{
  "norm": "layernorm",
  "lr_head": 0.0255,
  "doc_mask": true
}
MLP neurons of a small language model. Each row is named by its layer, matrix (up: input weights) and neuron, and shows model dimensions 160-319. Each number is 500 + 40 x the weight over its row's rms, rounded and kept within 0 to 999. Numbers have three digits each.
A block is one neuron, or neurons of one layer that tend to fire together. After each block is what it responds to, as a language model described it from the Wikipedia text at the highest values.

L4.up137:450500468469439489402525567485528529497491488408503529451512589463551583530508507499490423501474545406526538420463526505494485461517501481523455483526527513510564533455443489489589449503472481571523509516437459481511456497492555539526476545445451490516488560458443514496451487546616522507620496492489470546528510512515487530604494475475542437453555466503537489532515545434534488552525553491443550433460518534506475523540490468531456466524473520449532452543471507468498487532506466
L4.up665:437497545528526483541547568508482565494506440534526505458581539413459496536477431536462459487501516418506468411495489453543486445568586577479507485481503474605567458574455470480529449471500429511557480591557440531486511469483464445492478549479517450545490540483545496542476540478504482551462502542468528551426477466492516428566567523498489494459499533557464498525522511505560584517514521427488501493479506538379509491431481542498451497489533481485486473503496529576532415537590435
L4.up810:525517434460604501484488513519503416565505513547532482446491466484497491506502479552529494445522523500509484442508529460549512505499453499528426507427596423584447498472517508518457467470522467574518512449427503550504509441535524498532514513460567447501472565480448570485517537461605461553531509456503576541534568462447488500525479506423512450419577489490493551426499503557525502504505544527471547524455529449488481469545516473456502515469466496542558488536580501475504450526549523
L4.up828:492514496560427488452509513500481500523512493447381496510531567482550560466535510491482403501513552486485504459523553547519462443447437478563495525478488523467494495399518517558461418550593418483512521542434534537507481478480481498530502483447497481544492523436522488502481607544464529483528484521542526502492570489437472511577557524494407495503487512484496493543533538587477494503496466457502535518517520488493491487569486488581491516505446554464553453608529515479501430553545488
Final pieces that complete a main verb split across tokens, such as rem|ained, comple|ted and do|es, plus whole verbs like was, played and went, in narrative or table text.

L13.up542:516420482585525553542488474532494443562470463447516506510487494522476529388508472463513499485451502459461465461449544514443508481493496519522489496459490483457468475467462477589453406481493502476539483413499500472518541440495587501501467443518615454458518423440478506497470469459517519499551486516545535477598552455497474465444566440514522516511493529487520549496518368461515557586480511487601568585435466480535541521484528483507488433460458517480574503473523483478494472491508519
L13.up571:562545433557479497459510495512476479554513458527492508403487483517509492486487490430505439494429541486544461428430525486440465498549450546483562457446507505476445424425475418558552510468446473526540489414476500527523523453386524476494585518485499464502571460490520553464483463470394489471556479541535514553547455535491510448469584494413561522504428514485523495571488477530493500492545501472510546457487452585480459457469489500510477442473509525469480531529416540465467437472492465
Prepositions and word-final pieces just before a place or region name, such as in Smith County, across Bangalore, northern Australia, journey to Vladivostok.

L17.up284:533523437558527524481416536520536481421520525540494554511462521553500484518428556514497489544508479461492468474515509594494507548442513529505458499550487516549507504470542470488444467430429450523566449532454425540503512477518529458492563501425525488500455405476462565544502549445460547569456465460522485499508523481525542487578479419533479508542450523449470483463537527522572458508575538463491510570457561495451525479524537545466501498546523482510517472546500486411508489457458435
L17.up386:462538457478506496459488477548508509455493472484588539496500491483480473428458470461517437439459488447484482448496553510521468506450562475505503443519530492481512501443516500473506471455499472546460526526484502444465450502490487493534495541487548510459531462460490519482412521498490543510425497503498526578521477467550500407525541418518564472528435467487559533479507539543517548508533505485450536538554511525507523469538515493468492524486510489542480498483600559541419513511533584
L17.up789:502502480524493483527473546526491451476470504444471576432512435490536577507495505478449572479489481404467473550542586533529522413433495517510493549492518494526522509501515476530427456521530523547539560547341571523528546524525464485515557448506493478429540542499475504602524463537504502503469453511538537555486522479417487545476543462519497519486554462487471525543542490520437475491573478524541448528458516516486510500468507522531483530495490447465466470470483514478456448464498455
L17.up809:478508466491493494510460495479478481469469536528558551501516484483509528445556578519503518496516404470478444543506537531495498586477523551515500515565489447466504508549515497471540448388426479540531465487464486440514516450456542519508496532526554558526476547504464514513502468527531511547470528527488508491528560514531466553561525500550494446509476461479553601513528461509500499471532484521501579619434552477466534557507523438523498491485538462440557472471451466567467442511493507
L17.up853:519547533497456470427450474504477518548487462498492517472533508495427517485509590482442500475550511538460455477459510548542486464430421536494509526477560474560571478538469461461456511519507420447484504565446554562475507539505505510491544500500515466547523489489465484496467451514419556502499478453464448584449469485505523476476523407503471570507566409543486528426482474550460555488572515515451507521440563506478533509479491542524533505496511433488499497558498527465463454528538499
L17.up862:542437468513514481521464557431518590511416490563534519494494513486463569563532533479473538499512521420517477483446567552515543519460515492510456511431514413521463570526479507523460497423516478511484534452536500399537481532491572541508430573504518446483443447503481555476425567470518473453467470523432503546482467493532525462516460473519504570501543508453446496521464490433544541485516519529465421474486517411495508499565531550490542397466452515509529468493574445568445548523494494
L17.up1022:454517489495469559462491473451499479518412547475503526524487398482430518460528499476531527478465499528420479535471556465566591540489538525504505563466519392523447502495508469440490519507468483554610542484513511440481517483441561527477473466542550483495505452471522534528374466484509544504485517455521485547467513481445578470531542470506525508492580531506526540507551460591539464558573445463512488482514532447389487488444516585437500485437518411519515470525490535451550456501498478
L17.up1128:515424445455566471483452495442454565529483463473449487487486503552467460428485508461492512466517533543468441470512561481524457500495502483427587519427450475499503502607482495413446476511433542491515478494566505544553507509404535464493496530494550532494525569540552528482503423520495593499512514477490475533536509505455503413519526518465474483504581532522549553489544453550554460512605469498516536521461564533521511541447539491450465463469494461426482490533544518533519500479490525
Pipe separators and small numbers in Wikipedia data tables, firing just after a numeric cell such as 0.03, 25.31, 3,777. It also fires weakly on word-piece splits like ad-min-istration and number hyphens like four-fifths.

L4.up427:550493523468471487520517481535426451477460487432480553591523490460497504507535437573501477465516412445546449487558551498511487492400598468471483512545509460530509542549498454530485458506493486457484411561399529555496555459411454509508482531514562458546472501519523480563512472557448492516472491550444462490507423495437565501440464500480433493517446483452488522477478517511505461532528444473548473499482514485453464521537506536511449578500528515503502443532524544510491495550455519
L4.up510:546516508559550523427512485562473494535511511489478515554502536464551520465510512527467430529444500438481520480493473566414543482531522470485522429482487523483577522508471443454482557436511511457555460545437564526500489422420504512482504591524498463508503522554490484549498442571487497492514524522535453441478507477453495513504475486495452435558575515554538513519505487571512530543503539474513535502444519508430450562495478526490468479490512498429560498427515518510481436535488498
L4.up611:568488523486458511447507466566467471453496514465472539454502507400535508497520514503472380508432560455537472481403453539458524484465548521509480456516479512488569525531540479503454437462444485465561499513469444563514544448513501498535490554483561475544427560542453496617529494578469500495534534531526503541492574551438507605485476499528496473453538481584477450524532466564501502480514490491465451510433576482524429542525512520534454460518490487474533479559489545435462500505451441
L4.up1243:517528471506547501513532470534463488528489508491486544514487481418486542471545449512448486505462487452478436436518550546513524455396551466480516466523503508511536506549451407498498454447407496408521451508475596531477469482496448528532509556500549504579498427541494490537451494561499493515493519499526449522473506488451500596458526517490543460566547462471519505456498484535521469568489461484453531470481488536499439541506473555417438530524491486417589522534553566499450440534484495
Pipe separators after column names in wiki table header rows (Title |, Team |, Certification |), and closing == of section headings like Early life ==.

L17.up84:574476473486535553525535481628457450525506473445432502474513520469501479472509570485506509455401476472533541520495501482512503483542503497504575503434528531490499481473487500540415421506559434511494493600406472429528478537452476471558504500472512449466575487481515491508492457490472439468453484481454591512516557506520489534495496420516518527491508481507423549559535477506505544508520563424529476505485504476516519469501472550479491532537494466453496465502586489535495531432483551
L17.up89:544475498518532500442529560484533446486534470436485526457559479466482516498485481525464480469535492493411474463405453463484442487537425570485474487467537530475478476554520461490411439534495473444517521531470555477524541536497537478529460506466562458499501543472497478520511417514504545481534518571472585638522533463471489523558507493529448537435518508481472505510506468480536484505498539509511446510433498450447552514518489497494560526433452484479503531488549558476496486553590498
L17.up286:530480485515460516488482483613511499509532438484419556522548396448535499540507472468438501505484501482488499470440582556426485486483491429480572501453519503459515532461428487493492493520484461486542460479472542510513462522489467523527447532426510549492510524543507513468471493464525405457534494525511488560451457541442484531498560463522507495411547435495543549583512519491567565459462510520502512570557498502523478492446476491473450518452472416479493510468435507459498513566520504
L17.up490:535561419521485524462457488514466504498421406510493531438496431516498527554558534500521475533537514555487566566427494542459509563481485464564501456505484538473534425465507505453489446477537482513507489527489507472494535540435553551501455490472536504500532540490517470462457439567460443535487517442546563465519484470493585434509581528519514468457493504467455532448442484470484411467594509480586411456436522461436503502513482529425443493528478540462588499558492481455523535527538504
L17.up500:461473504509498554496421515496431503531530430461484491471606473492499527498498510514484501454461485515497495448501559531461483495537515514511475438455541514504509538511489520481459510563461499564490481425438547384508521616493457456507525516520437421526487432499523556573407501512561484543526466545520581456537527507471474478446545502445488485457483565509465557426510455459572379534498437506596503589459486500580525469505495494487434534464443536511518482518467427487472534528507523
L17.up645:550478430511590551519435492565532449529494490522495510487561462483553576489493486465507510562494519473540478413437520473422466493541528528526504478533496486487494464513530518562523450395504514415473427534399505469486519530473476516540510568493570492481487514483526486515451440463455465560505463411412521581498552469443528522503579488459480511476563492526477521479467501500513503515584545506534473477474487422507493516535442627483429485465528467496563473480552462451501473551494562
L17.up688:542551505565540533476492496530450461527509458456482493406594504534509519484483539551521458431445442502475495520440487502488456553508447490489512473469520518527474483512529478566536437478525504456450482516461485433530527546375533482552502525482563491493501500490547523514485452561496464499502455479444593486491548533423536507450568472442523481430537480534547501518439519522597465523548468478560485490453486494471446485505393574368445565446495527493554563510531507471481452462477551
L17.up770:558436416470557546547451482509459537509518498450519510463562465511474559588468534506474510546510537454441485463500486517414436533494532445516500532502581484492512421482389544545483497521493471519523526454542478487489495519431540489525470530504507460477541511477524552494492461415398453495490470474533510516567516553488545402457466425473574472445519469431555538530492452531555470534549497428494489505516481495502477514468427524513464481510514603480529527509470520468462447495518490
Prepositions that introduce a time phrase, mostly in, during, from, until, to, before a year, century or date, e.g. in 2000, from the 17th century, in February 2009.